Weights of a small transformer language model: width 320, a variant of Adam for these matrices.
MLP neurons of a small language model. Each row is named by its layer, matrix (up: input weights) and neuron, and shows model dimensions 64-319. Each number is 500 + 25 x the weight over its row's rms, rounded and kept within 0 to 999. Numbers have three digits each.
After each neuron's rows, "fires on" lists the tokens most often at its 100 highest values on Wikipedia text that the model never trained on.

L8.up200:495491489498491506501520522453495457472465530522442466476512510497519443493540512479493497513471540503480514513455522482482461508507514483494456531522499485463515530492462526489454522500540579538464457502534508495509512505521473480466495532445485528468457506522497517550464491501447503519500520508511489515466520524482512513518498474502497510494522489510490501503495489495480509490475484514506503490498570530476506577477488457501475502514503522535463510513503500504537502501507501532517494494550466462491504534486504520481511543508492486506497521478541468507500467477475543493514530529552500480501535524507475502509483480542489482470555497424508494532504491491494510443505510505528465461562482490515525508491521514498486498540537468492468485467526512525526510506463545
fires on: " S", ": S", " v", " m", " and S", " imm"

L9.up859:471461510511551503568481556523485497525509479487519486433498450488485487529501496517583515521489498496460504503466524531479513489485444490531469466483494435514494493502502521500494511522538454509495504540493494520508421466505486505500495486488486477504453510450478541511516493497496462533540501493512504542472509516505513519511506483518519486474492558488514518507530533473521520529551498495509552483511500491533489477509486447491493495515530474457482521526480496492520488497502502522527489475511527491508487546485486472524489480524492512508470516489515521541524453512470500532490506498498500453506475521496505504514501519489482470519550489471507493510538502474468507466515496480483530528432495474500517494470491547505495456453478479502509493540509478528509533500494514
fires on: " De", " Be", "e", " de", " Te", "ok"

L6.up778:525500499526502527464484558481473527503486527521517497478559495465505469533468498503559482508488517513538482472529522505518510514514485490470499478487549468502489502489539513517471509486506536498549446491494526480510501474485457494513498468476448520491491480520471495527477460523538514487465511486511454492454539452490482491513494499518479507492508493478513522537502554525447515467576525519480504545495438514484520521546470496509500565541546517485507483525512519488484500502528477505491531491511530481521514503470504469506513470522527495543454538491499474468515555431496498517462504502502519477523497486534471517486521519499506489525522507492531497475511529504525484485498483486531493512504514491525496473503480491478513511507498508496488473537503488495500515467510504
fires on: " B", "; B", " of B"

L9.up779:487486479528477465488507540473506493497504512519512531477537508539514490518529502526557468484478469474543530527475547456467478489473489471483522547461531488474554481486527527549483530522470537500500510522477514544532491506499488527498498525476517498483476503517473497529474481494499495481487478488506460495512522502473510471537443474500473516497547495506468546509544517452505507503529472536474488495466509518538496493481466440481469525485496484505480489493525501525519484477533515531479508531495515518493480462537519553479517499491530513451512539515521495464447511514469505554500537496472501477508503463532472497485496465511486523444526407503510528480488460517481513481511508538532488489517464518514493514502498473513530504481533520499497500481472511494504525491466485
fires on: " St", "St", " Pl", "sc", ", he was"

L8.up1076:520490544484533480499487504512512510556505497512527499521498527499502471498447498482509479484497521495506453473501509449523488521473493483498528507500499538509487540495515533484529507497489479549523512492461542500544482464511489474487474502493435444498512536475495504529452496564516501421532471510483514479468478448491522486525517500525526566528503525499484489531482497530511493509530433492519495514548496574526508487523464505523486512544506524503514524501499453554525499516495495449519511485463536485501513486511524496507485501509545488481462516516554477474518525524500495544523500492471530518524489491495499474480474488473498540513509480511492524477519488494461534517508478501482484484521507501483565494506537487513504490491509505467490525494499478509506447478513515
fires on: "a", "er", "o", "es", "ids", "i"

L6.up237:512449503516528480523473513475510510503466501500530480523566506496502464531550531472471479450486520501533495464492561435502530504510486510467526502496528484467569483548510541501484500481461557489475531462504479512543484503459530507520523487524494444525525503493514515492507525485556497468473508503511455472474536513426501472495498485554479509497492515516499502517542489492520472472511518536478489497495518513510519522504501486506470503490496495511500498512522489513492529508479515517497497498503510518512501510530520499487486487507488470519479486525496506482532491485495523538453492512501482490482496544514509505501509492536501497481478505466515509482494502509495523511515512561489503503523477462532491499485491482516510484517552517480503455498493494464533499454486511
fires on: ".", "\n\n", "4", "6", "14"

L4.up192:496440508486508486493463492503475525575507501509521530448510495533486486505498533518496498463452482509500498490475553490494515478478496523455473550492516471524550511546535531511509509492512462485452482438505476521513454507466494477511478515496503451466451487530524516475530473516499453492504506435488473488496529454491523480463535506540475529527501490501487507520535482487498507493537492530523482507472451511543534498480477510448483523522518492517503486553499504521515512505466465531518524489441577454525490516508522528488511485495524470498479515481492511465501529526517504555518488553504513479504495525491512495480526483548468497511505479448516495492550443500539511506534487523492516503515518467510469487490472504533478497522507520510498492509524484542483509484514501
fires on: "\"", "\n", " .", ".", "’"

L9.up680:495512524452529520496502498509490480525517474514534490466531525544504511489463471521470512522472531511478497515519462481497473491481496485471496506522516493519499506507507481457496478531500499505491473522481487537520495525454481484517505499484518507447515501452535507501461516511486482480512476515487475539480525485482527464502525517548548502493549496462503488469487470494507506511462458491458520537501505519474490501504500512549515524487504469487509523510545464507504466520472517491508540517488536484486510506482515523476448489565542513476523506526520478527560468523520480541461507452458537539469493525498533522501508448474488508511498461495523475510519449490471539502552498476531494507504481467570510484506486529457490500509503492496522468483464538553520493517506508
fires on: "uz", " S", "as", "is"

L6.up43:473446509511496553522504461494493540546511509497507503487537517514520502524461500494491471490486516480543460482497507535508500492454501507504497468438492485492496545510472457493510487512506480496469478464517530493496458502450444486485479479513476514502461505523494526520447488499514492522508514473453546483540520454535554477540507504516496493464487479490493488491455536480476498498530459494454494515475492518485505468481476495556501458537522495484563518514458501481484517501510461516468512549512509451503492498466510499504493504505511496478478539519517489514481475511511486479454539483468540531548502516504498505488517517510482502472535498514531481490491474437535490487498486452517496492511509521502492442524471465484530497523476520496519505500480499503542468495531513
fires on: "ad", "ak", " Mad", "al"

L6.up1520:489496562490473482536480509518548565503472494478494487489527473517502476520514484491537499534493482484498474529481471525490452465496521495538498513466486502459513506518526564529471538502486519481518484465516475470492530526489477504448447438520473514492475492470455496481415454547539504470530508520488471462506498557510555522535478484487493510486510535515502506500466526491482501481515496497502531502508529506494501511471505448459493518524493527491486538478470472492497505466464554507513510522480526476541477483520493476474490536453517541511467502500513495494500469528460501506489535484491476517513511513496493527495563485470548470501522501483517519500477486492545507481530497473514486501491481490533496514460511490511470501530528485487498492516468537452541555458475491
fires on: " L", "L", " and L", ", L", ": L", "-L"

L6.up238:449517507459539488506494480500500529517524527516466465541468477493499502492515489486509523513474468488454519516529490468509462499510504509518499544505520522460485488515473506483475555539521483534476525480472495512521475497471436457457466481490546468477522483484500500473479485478475459506475503489493514470479543536507528490538504512484481485548499500502501497525473516487516544528470482480490493505535485477509494522448526479557516504488476460459491534508430494487490526459542521506482504508508543489515480539482486506493493480507509503492509488527542522519455498474517504534490551517463514500543509488499450479516504517502488473515485530522490565498507490519520475519474476514458494518491490515515493508470520533453462482486477490532477514509507529537498531506573481
fires on: "ol", "p", "z", " fe", "f"

L9.up351:533495479508495511477486489481477487528520479583543566495494473554511487514478492455493483495464500496469527514482494473458491517537479467519502496462507514455511456499504475497503527492482523477505535490498491523524514519504515494495497490483488485493533518509500530519488489488522518491459510491523479496482544508465464510504478467476508506488498519539511526490504453496478495534490498517522445558511480477537543487470503433481506506520518518505501515540505452495486533498503523499492538487479488503536472488521555506428503490526502481506504486549500494486493505463522515511511522452543483483531492494470452500505480476498449480456512465475488490520495431533462513483460519527505512538556481509496504495446500520503496490500490520514498492548543548536487518473532524
fires on: ".", " pl", " cont", " Pl", " s"

L9.up1234:491516561563534514547480504483486505560492501512510518498534542464539478506461475514532480497472508525444482486535508523523504518468532472498503520471522518500519521520532484504477524539500517490508512512434517530503478510508524501483516515541436453477533502518516434518512491497469492522482464520495474529478483511493524464507494492506560505485476500495470490528498520483480473467488440505494543535515527516518516511483498509517517461487476499514520508494510507512482539496498500517467551514466463473493494494485510510472501517493472504473502512483485519500521537458527512541490525542549477503543498515498495485498488515488447437484450507487524503511519504506493501476439519502553525489462506478475547538528515491506530508446446497508517495502554467501515481540497535
fires on: " S", " W", "- S", "as", " s", "ats"

L4.up1351:502453477506507519510508528506541498487505486524469494545523489541518482503542498480549478499485466492498521456494464520454504455554518503501510531521499495485467486498519485500449548507455482489504514472508481534545484503471493493471444498511511449486471488523472506492501492522560427481483494519495512476473511523513508526507482505488479514510512496532520488508540481480478542472557489479550510487500468487484511528456514474442500499497544474494529537514486471460521498511490518494491521533482496517526492548488479502514475501424477503491496504507504521546509474511502511529499565492503472533482506497480483499498511566537542483487491525503485516528475452501498471492485494473462490517533478501561493487514513513515474505475533451528504495539502525462507503493500486
fires on: "p", "j", "-b", "z", "r", " x"

L6.up189:523491536488478479487480538481548498524509441566516483485536513486523473511464511484539482497485482502490471562476490507512464505506492500484503493452539532509540496505494495484507491511510500543486475510517513502514526493471457502424465468503466465479447514499509471516467492513466492442520494471510467485489483474527543458528481516536503552507516510498518492545483520530500517506555445510473448518524428518521547465470485493457499489538464478481499494478500496492534488558517515530539527503468529457464529528491484525471521476488546518488479553467498454503500515524498490533533522527522496500499497525485465510484469439504518527505487530488486529478494456491523525477495513493481509485520467515512564483491503523483502499502481505501485498562499489499479465539523529
fires on: "e", "er", "m", "al", "p"

L6.up1366:530523471526545481540490494483505493521493495541504496511477519534527459531472495492515526464504518515454478503437464461512516454494529515513490515491504502473481441494513490468523561486541551524509528480490528469508508481487506482487446506520537480476484529458509524533485478533502503487537522505519527504458496495487517509486498509498509534500501483539505544511507538490431464491552503485482496509535476514559531498481520501465539513542541509466522497500491485486531468516516504502508513517527504494501469511473520495473510486503509480462491515552495507479501510513526470546497508507520487514526488453478451535491542493551503539487512507488510432462513464488496545506475458516509471509501463494484524488469524506473550525519492487494517480537488538488530501499538476
fires on: "-", ",", " "

L4.up365:462491512533515532534459519485472470481523474500519503508441537488503470491512442510485499494520477471513545532497476505512491487503510515506484487520460500485475496516508510525482514503512504480529530520509490485493532500528500538495486509534498461508478507451473480508496478523481487489493512532475471473514526514494542523560440514555467519548485544502528517504508523493482492491529474520520521469484489492459433499463476472487478506488515480502514491497479478497530525504545523459467477516561507504513494486468524473483516501482499459504525579453513507535520506524524527485552537484437504524483508521517465549442534462494509505509523527508514520506485513481482494496497473518471480473448520481510527472491478470542535497467500535527490475485483487483509507509500570
fires on: "\n", " (", " (C", " (loan", "f"

L4.up170:512476500488479527512492460501490486541508512510508499525544522500515508484467510503544492537503492496508511502482464466478489539482503482483475531508522497477511452482489523516504514500511534509492514447519492546508533530469544537510442522498510486469495501454476524530507479505532483504522491480515518449464543500481479526488531518502501468502503458499507530515473465454444490511543455534515481548506513489472529498483533466462505523550546499464498572539496497500505492506529509498491503521504549515524504524506527549502479527479536491480537502512478530488543515464460493563472517503553518486526490485511479521452539459512503487503499488481500496510513442496465531475489483543491484529515474445489493496487517506471494498513463493483519470501564531529504452479506474
fires on: " s", "-", "c", ".", "b", " B"

L4.up339:494465506463562492535473556507520530537486480523517505515491508528504484485527523480470429500482490497534477510492530515479470478532458489477505529506546527492508488515533528508491510453500496520507535503536496587537445489451469531485495504510514552486466545464506543548455492523473480492511497537494503489474509506477525489521526474502493511490486524512500515499513526484463457494514486517522504512516481532494493521534518483490478506532484525478511505547499516504508480512487475481527503521471512511523473515461487518505461478495454493477474539502525526511496513522520513496488512503548519506491486472521488468467498525522486461476473497450543513518494491510509493486506508536477490503532472526491510488478522517487495477491509502482512428532477539503475495497544532
fires on: "\n\n", ":", " until", " |", "\" –"

L6.up1439:525474494449549490512505493481497536503461512526531499513501481516493448570508522538483505468469479496497521490499522494491528534504480526478516537485516502505501488499491556480490487479515559515499510446516446454478495497474517481525515442514455450504516520514514488492518492499479496499494515465474507484457510492468501472491493484513488515496499491492494513526538479501522515462534537484549520564517484512554486560493525496538508558563511489493478499499498487496514504514455524523468514506490516469504499513519491540545489484539525500487487524513466465498487511494478506519495497526494506523499488514484528522508500505490490452476533505503484511487500498492532503494484494512518510544510479508516484483520505502527485467510518518495518426470494487484516491476470519
fires on: ".", "2", "4"

L8.up533:500467481484539486534421519494492562540502475485503461484518523476519514486532522487500491512475478483470509547478506528495447486492496506438464484456520440548543518514519508521505487499500487495495488508512499546530505499498437493514454508508510508495472498500484487509477474492449465511497517496486514510486531497498528500491526517480479505488486560495472514556448524509525519513528479512486477520498507460516501504485516512495523505517502513471499464529501483502511498522552472552502519506478539471498462574500496511483469467525489516478456512491526497544530517553478514517537528488547456450519492517533487518500509494509511474509571496512466476470512473483510541495491518513458513473506501480495523455479494461499447473456522488530477459492474477489495478499473513
fires on: " Re", " US", " De", "e", " R", " Le"

L9.up1143:467468491485537474496533458532503556510460460471498435515529507468472488502541505527480494466528535497499504501463474487494509539478433471507488517483523492507466477573536509495497497514538520464464465499511470493503462493539508450479489513539524493504533521487514483499511495498496464510464477508518498515505525498476498483507511468522523556462497555528479478485454493530464490479483497503453539484421462530482550487464484534535497469493461531509520514488484472485500485512502499511505473503482458500494505502481479527508480522477508546530493499499516457517516481459513516530535550461515508507500482545495493489503514502515498503491473507487502500511489492533508493514531524512538507480519452502501507502471454557496518469501456536474509434510504531562455544534494520
fires on: " V", " U", " Ch", " Mar", " Gu", " A"

L4.up836:505445548488516487489474471466522517512497466485510494535529509518491471558470519484491504525513514525507491545534523468537491472461495528497508523468513487511509548511517490467517505519569511532476506456497579455502477463523493487512505503504516482478491530508497536518489504503503505452513508468489486533487488459507542511516514515540510531530508502491498512482467547515512472495492461533471470511496509501493533481530505487540502510504497472512501547508497484485505525539484492501510518538512531503495498493506524477534502454479542503484470546524536488513454496507540471483511539489486492519521504520478421528466561443480474470496524459534499488501506424462482511456464506522478516470468474483517505507485451499437506499513479547478493530504497461516484427523492492
fires on: "an", "o", "al"

L6.up1174:481480501509495494514490517497475485534508458521484529531548512504533498485479515472495486514501478465500500510491514509468487502559467476489520473531499532512493487515479511528501490508481515466537488475484487558466525501513508493487473489510510476449476482523491541524490490493523510488454442511477511518524538540480475501514470498496499499471510517540483500517519520505483487500527484477507518535482549536505487493495516510526475503562477499539544476525523476481465498535547529526485501482465536525484493564495480513515486534460524478470488513503526467534495549505484473532492520529515484520487524491498467495503471488507507539478578460485462481500545472501464491516497509546504498516544468495540496530502498467540501474498470457464525475516428502501489482497517485
fires on: " st", " St", ", st", "st"

L4.up1214:485516479480538505514511518539447484483493468538512541514493497534465482538489514476527491537475459493501499494497472526467480533531537507481508524510462516456478477507509521530488547495514490481523526520528512478547499482510517484463476509475491523492493517519476500502507489490521498509526490520496479467501506510466511531488514447521502496526471514504499496464455493470476494541531452482562504519473510550496468508480510487493489528530481519464534497519497447473522485489479530495497542528495480482487407529488509539469515475523469463490538489526477547521516534459496486486507485494475469456521480476490498519483482471500502499481552474484484461537523489499504456503482477524466422524482526534462509526465500535476463510521497510559516486541524532494464498482511480
fires on: " dem", " res", " exc", " exp", " rev"

L4.up3:486534516503496473517484504503544477509508492536553520569447490513515485509517496478508474514525480493503508500487495485514486521549483502491521519507515525446511502513541511486487479478474514493518547539472540531498500511519516556523479449479516510510509515474502521528483469552503486484477489524504470509487509570507480489536448495510498534497504511510496491537497527490519391475498502472507476494518471494482538536516494506441514501525487496500516506491477472512512431508457519482496488501482546514526478496531505534504487552515553481441506517530490497502497537511520478510513485444522508502480477460493446497453500536509500501415542485511537497499525475461471487500521514514513468497534520500509504521512533499475488517492509502489493462487474542467502523530522522
fires on: ":", " until", ".", "ough", " but"

L6.up1586:459524479542517521497498519423520493582486499519520479534474559534520451493459482533517506498506450467475544545507499474493483483474533530513473466481471527497477505490514495488468505495493479538525523506483505549473527494525509471490472512531494500476482517509515467515508479543518493511508503481485484483472528550518504509553483536516492508509443537526518510523487502506513538519508500439497492501469510494534463462452512476517480513471499485485506548523492524503493490521518488487492519488555463534495486521505498504472489497511504502481471510452497509483473521500549504497527547522525448571478503527495443502483512463504486455481531539496488508494520507479505508491473495486542479508488501492496564521509484468553534465496509508501501481441486518525480459486512538
fires on: " (", "==", "==="

L4.up1065:517475531470552476505471504503470499575491463521498497504479534532489506521510536475528502472483519495488532511475538508498496497494447508451482544484504470485517472515516531504482498493504499530458482473505481495512455487493501508493496519465481477493483513507566546498499510502475452470499477459450489511490520511489510529497505487524509504490488532565508502527510500511492512510546451515472506541505491536504517542498492492484492504534524472472513505516482473509503486534513513477464510500464538460496481519520514540522499527480497500420514541494500507518520532471448456562526532537498484504508456533490508541508514509530499490476514474494464485480577480444505512492501496540507508498474486470500495526521502516510500498469498526502492467549517525504505502531508527
fires on: ".", "s."

L6.up125:451507531504519420489505512511498525530462522480517462531462540511491503523506511469535481503483473479501540508470518498456513528480469469491479537473519474484501509525499521464507499503521506500521508460496532513501461483474513491513524526495455469508494507502545515447473439541467508491519467420468479469487497513479505525509503449498505533493493524512504482496484489475466473505522476522493474550522516478476520524507485480512520513528519504506497520515509471487503500553452494460483507494499523480525495536530504543498442518476489569474512487460534531522488478478487481569522517541520494517506478502548505522503505463481506447495506488494492489504551499514527478529469512520540524497511491501472492496496472501481509468501507525545528501506496492490502543530522519
fires on: ".", " I", "I", " We"

L6.up690:507493534557530521542498527505486507555485484512555535504500470524477494496472541472549477505495493482485502523487526493488513513480477485502510468458545512465499525503476515514487508516521535485524512496462525514485458481462491498484504472521439520500507482530506516518464438514554491489477529479521478484482548473526519504485472497511474509488514471511511505581477522465514468460569524562510456506512471522494499502518467516494504509515533513516521490504511465466490482473546509504533507481494524494493515521527491488456508473525482524504418498475529519486480502491507525541518474492464501515551501473526481523434487508516471507463505467510494472477515463485513520500465461472483491488535517499497510455507497483501495504510477466493556468511485510485483497464509485
fires on: "B", "; B", " B", "1", " rec", "-b"

L6.up1519:513463506499549517502476526489487499538485460481527535524544496540481526526491486516551458536537469498535480548510540520472510476462479478501511494488506526508493468512510519509501504518480537501499465486441513512516504476490459527467493484492465497508515491477530538542511493555488487471488507484505421520485542521520505508529485470553476510477511491492523515502467541457478503487563491521534511485522463502503477499508518487432508520504519520444489528512517495475490483510496533499516499513476515495497532503490475509476494477495531530487451551494553505490531487506460468523512507507507502544454505517492517476496519484464517514499509505489491466512479504510531508503497502470478511503505472468508503453506458516477460503494541492506512458524512515477491485461519496
fires on: " b", " | B", "- B", "-b", "B", " the b"

L9.up595:492504508497457471495505512510521499534469468472553525525518517457498521504554511481487466498495451466501574523499514476473490510480534487493497516510552520453493482501463498480515495507496522473500536518511491532476515495500537501512504477490500476477481521552503527537506514465506491486487463496488501490519469523498480478530532494493499501462491521528500504534534481500515480544499481500503501532491467524524472497523502494504481489505543515537491459483464525487483520441534546488478525480475520530481463513473491506508515520491531498512510471535506483477506515506531491480505487506514469503485492483469455479506477465478480487456582449420526496483537487476483538515509515517511472482495483522519486522489485490481508477506501522460489514498470521518484477530517510
fires on: " st", " St", "St", " gr", " | St", " not"

L4.up1562:502497513533481490488514503456522511513517499517491490462535518520522487498470496491531508476493486480513514522502509457512478499494457530512494527478524522457535434479487496484488518526536490491464494487520535500505528465497514505545495490462526457484483516488495514544529493572503484492483515477499493476447507470488504498526521510528470551536478491487504517505473537467520496536517474523496486481478448509517532535460511519490464517534537518482496511512488463513515500497502476535510525554502548507505546540505496503504535436500526487456498471501502518477520519462554487548493484482556493470492495471505440495491557482534487492487522464523468539468483488475452507500482503449462510498503495489524518474476529505520548508501467516473529517511493476498459468518485509
fires on: "ic", "er", "e", "at", "it"

L4.up1386:501492569494478497513496531498514454513466478518483494501482521509497469532493475510520499484472492514491508558526488466545502496446483501506492504486512492467495495486480508502492524531537490543448517481474527496534502477532525488518465504499475470462500500488483501488468490467542499461527485493476467418438494479497524488574480492517512529523481495487526537547505513489496486539501455518523503535501499496499487510463483475493476523507537511518519487494476490542572497503468501554520549515504521484505539493511508499523492444504508484487513499495540517502516479488524479538484484517557493461496509511482454487494492477510515501463481511508481493501502503499510511435483489473460486506471511472529554463492499487485545491535540522511484522473504470517490492493501487
fires on: "e", "er", "p", "o", "a"

L9.up1424:494522535462504510522479493467492476529471512520486495474536460478508509457525502554487510485509509471492486533500485537473423463516487481508457489541465515511534523484478507479446509535461514506503484470501489485528551545478446491436501499487489491509510497520489490527490508480454519479516512535483512487487522492507498483510527510497517482501487500518497496494502468434458511511516472508494492498487529509491505495483515500501473527505489504519464504562512509479487493559487496455528524476470466507534540523494449506531507512484516533491486490455456500515511491499482468559540492489538482484519521519562527541472485525521502504515547498499458527509494479510471505449541546453548504492502494543515578472511522511470477468487474489494475476538504478499471514512460481
fires on: " m", " S", " k", " g", " be", " Y"

L4.up1590:491510481502483509582469513480512491508523488552431482523507477507534502477518503513537470494509491477506498499508505517480539471545517475506506530511546495457492494504530511524470539509525468521478507467481558554522471508489526501463468458573509459502449519510506515502502510512524500497522463483479473456511510492517482451502544527504513497509488499532485509518535577499461535456589473509486503538513508487531498498488514527475515503538499484502512482513472503510505473514519534491496487487508518494499511537516482512512478528478572503480466480520486513484482496488527474520511513503519491491507511503496484496501507504507523453513499508523505515525525486501498500513486445489485462490507508533481473466487516494475507454553513498495539495557490432491518476444514492
fires on: "-", "st", "f", "-b", "alt", "p"

L4.up1168:495451496529496506510499443461516488546479515480479503495499550452502552490482478464528496504510557460531542490483487452518537502493499495503502491506489512526508456469463479481521494515521500496530474489498501505493479498484526497526538535480505488499513501478482533467523491507498474444545494510521497542503509499454512515484512497515463502503490505510451575485484521437435482505530513502510504512497489491473502483465530519488500494513488529503514571552488511488491506480482489474492487527499485541562483483507539528468479512500518436539462511489517507474514517486494513533449481492512497524484476486536515496482499487559495502508511501492495475519501512482483532529467469535460498445529504492494502436476479459549523526525471494488506446477541517496507502495511500
fires on: " th", " Th", "6", "Th", " Bar"

L6.up951:499440469490507499484481488486476523541512484527482499530508493496509451478437527500512524492478502493501516524522508467469484538532471492492503523486512509522486456478508507528486495504514537492516511494520496506507475503532503487522520509495542518489520479533502567512481498486522475479474498548498482503472485519487493538457495482493464484493489495501496545484474491503440492532538471542531466513505515511483563540490504463463448522517520518490506545567523501465511473542535508474508530467504529510552498510445536544450505511523527526510524477505550484489523530482483485505475520444557493509495486496489475511473521487493508502475522452458480507498499455482570531492530473536532479516530506469489502494530461495496507503510492497492514508481525507509486544508507507
fires on: " B", " H", " C", " Ch", " s"

L6.up875:496428530500541518473471539504490468537522479496439470480513530483525478541516536491458499458496494529543508506474508503484479528506524533507513527515532499525504465545516570487497496455499501481533477477531479479514494504484506497451533541525496506481493496488469531526542479513472481452508519453512479528499487535496496465505510496516464537527474545518489509495517485518502456459546480488495498506511520466543470492466509495461448492530491538483489494515487537489514510474482489508513496507513537489523460504491523497487515485493504481482508484497500569482496491538493514515474496495506492490472460510528507530478522523517507440487522508488528538500482496481479528499529508510460483519546520469513498465499513540547469514528567529475496458459517504518507494476530508
fires on: "\n", "\n\n", ").", "."

L6.up328:516484490513495497535491489498489471508484480485503510484472552500453561521518489464485487521512543493555475491512542502465498480543500503525500533502446512484479493515482490490485479523529492515542456481509519458449481482512498511443533472514534475493472507494504504458489516533463518493506467474522467506510527470503517486502463453512524497521466512545503531492517514485495512509537516472444516472495485536491538515522535520505475461472484522480507496500513496501499496484430499464487475500518488523533495479478508552499484512495494483507482490522490513503520515535513483495514491509536491523496465544514540508509466491489464537499490477509527490503492503468512530542488503464460479485505510497553487484567452500540564494535500517484462488487536532535501495512573525
fires on: " th", " Th", "Th", "ath", "th", " Mad"

L4.up7:498513499450513523449514457493505496537508481479466491507459510488459449522498498490493486503484537500495513485513486470499465514489435540493497511479490501477503460494498498482522518514549492505484511486510537498514528493524509471489486524508534508439502515490515538518518516495480476447466518515489507505487511463482506482489507474520516493550470547521480526519458500524480527500522466505470464503483513513479520497488483523502476531528504511512516535531496445536531448542497525456530547497514492517516452535476550488463485523481516518537534503508540486504500530443521470534535491538524494523520483474479465496503529488498489481462523492512502481477543440454499513467480471462472495501547499499496516513530507519487511516551475476473522510489496483544482465513528551
fires on: "ic", "as", "-", "an", "es", "s"

L4.up220:511499476526549472487442504486459537490474506502509450496451531509522500494454467509469504462512514480501519503458518475481519504493488510523492483462483534528471491508522497478514566497532532535492453475521491472481534534521503514444453506511506487477494529400496511553489479530516511469519488434491513531444479468496533517497493521479555515522487491507525507517486486495521509500544504483516525498500504521535516522483487479502542507501497521439512556537502483481515477502498533496522471513486509499487488528524505513516512509521476484476479536526499500509488522530466484533525540556461519486495506507499507518512500497515497500452505503468497483462505473483513502519447497504507502493521455482486504510508510492499519515499481446491502464484549511490520482497532496
fires on: " ", ",", ".", ": "

L8.up781:522474527497528490524483515474529519524456510500512526516551476554528454551488494498523448520516527510454499556506476520456517445480519493527516474460484480469509525525493517507499533505477531504489508464494508508535456544497484495443467501507488525499473514484499559486498502529509509524491464487472500444537550511510525476506519485492513517462457494530520526477552517449463472494518475522507477489466516539475503528516514485478507521482483491493505502513472437494522503498464533527462488512481510459513476500508493495525516504481514513527504531470546486503523510521524494482489562484523477505500517493516475516508459477486494507468496470511495502470539448484527477488472438447489456492455452489512533517515487517488520477536550508489522496520498537504533463461484484
fires on: " L", "-l", "l", "L", " l", " cr"

L6.up1319:479436534506492539503511530523501491489513503519493513556540518491469496549530539509472477524482530482517510507499475478497487466527505536496532492499463477488503458568488511492500495482510525501514487492512562515499467522460489513506504471514511522490505514485508515466515510543495468494512501483477472490494547505471542544503516501519487498464499489499510507528518520493531522492527478510533480511513459493497476521467491509490468507537520488433517533518459499511490461475486482498478492524503504478490481501494516461479479540473514506467478485496506525529543497441494484478495504481506550483489478506490489487494503534483477441463511454477470535509534477415511512511515443529514516498485480442512471500511486496517491497506478474514504487482508482483549504465503477
fires on: "==", " /", " Best", ") |"

L4.up215:503493535477464507484491491514480473494496496484528549505497507484464512495512497491501515521508501509489492514523444459489489536469507528496500491503549541489491502521484499485474485522502483490546522499438506513506498527521509498496484546444504451453520522433553507502471495492493492509470482499519440507479491513429489479507503480498494508501449532506498522535509471496461473495474461527457536514501481498493524481496480474526460516499478531484481506517510455498492456502464488438506519533563504503490492516460528478524492500471547493491497496559514463507469562487512501544501541499532519549512516516504451493501473475500425507518476517506541508523532485504520519470477521498489497500492493478521503528499500488461510508489494524492501501538525525536518487510515550
fires on: "is", "as", " As", "an", " Dis", "ar"

L6.up1339:527513499503493477540422501486501503500452517495491509536538546485491498536462509501529479490512472483549502523492492487491526463488509507515476521507516472423509524534534528508482545498519502523443471489498523496507492521480529509491493466505459532510497498517512479498507460516536510486532504491515490405492501509499474505495569494508511510513496498514507489486577577491412481467552483523467515528464511497496484522530486487518549521510510505459449500541487491498529448520479505492522510469487493484466523516521512540505531474472547490506488503498488529511485489474499486529514548460504473494522512500501488488486534512515489500522488506468509506505532498533443476488497467486497480509554484506515487483478505533434501495529486522498509502516494489509502505514503480
fires on: "p", "f", "B", "b", "h"

L4.up396:446443484523474473499525487502509524504463493514523568487479496519497522517540496449502471464493500471513513527471508496488493513526459465498471482482528519479530479481494531496506486488471482561505550481479527474512510529502537485551500492464496517483521536484504525516483518469535508512496486497486490488510514529459450475501500514529519476482536498541490503503491490491482470477511475471506483505507534540538498504518511502466507495509474529474525511515492448517492483548498503494506485500489570514508495521526496510507470525477505532466451536488499505489515519490501482554458494526550482466512489468529521490490505519474494501434556502490549508531504491487506537472512471503474489487514485483505507506499513499497520499504514455475521472488548539503507520502567485
fires on: ", and", ", but", ":", " but", " and", ";"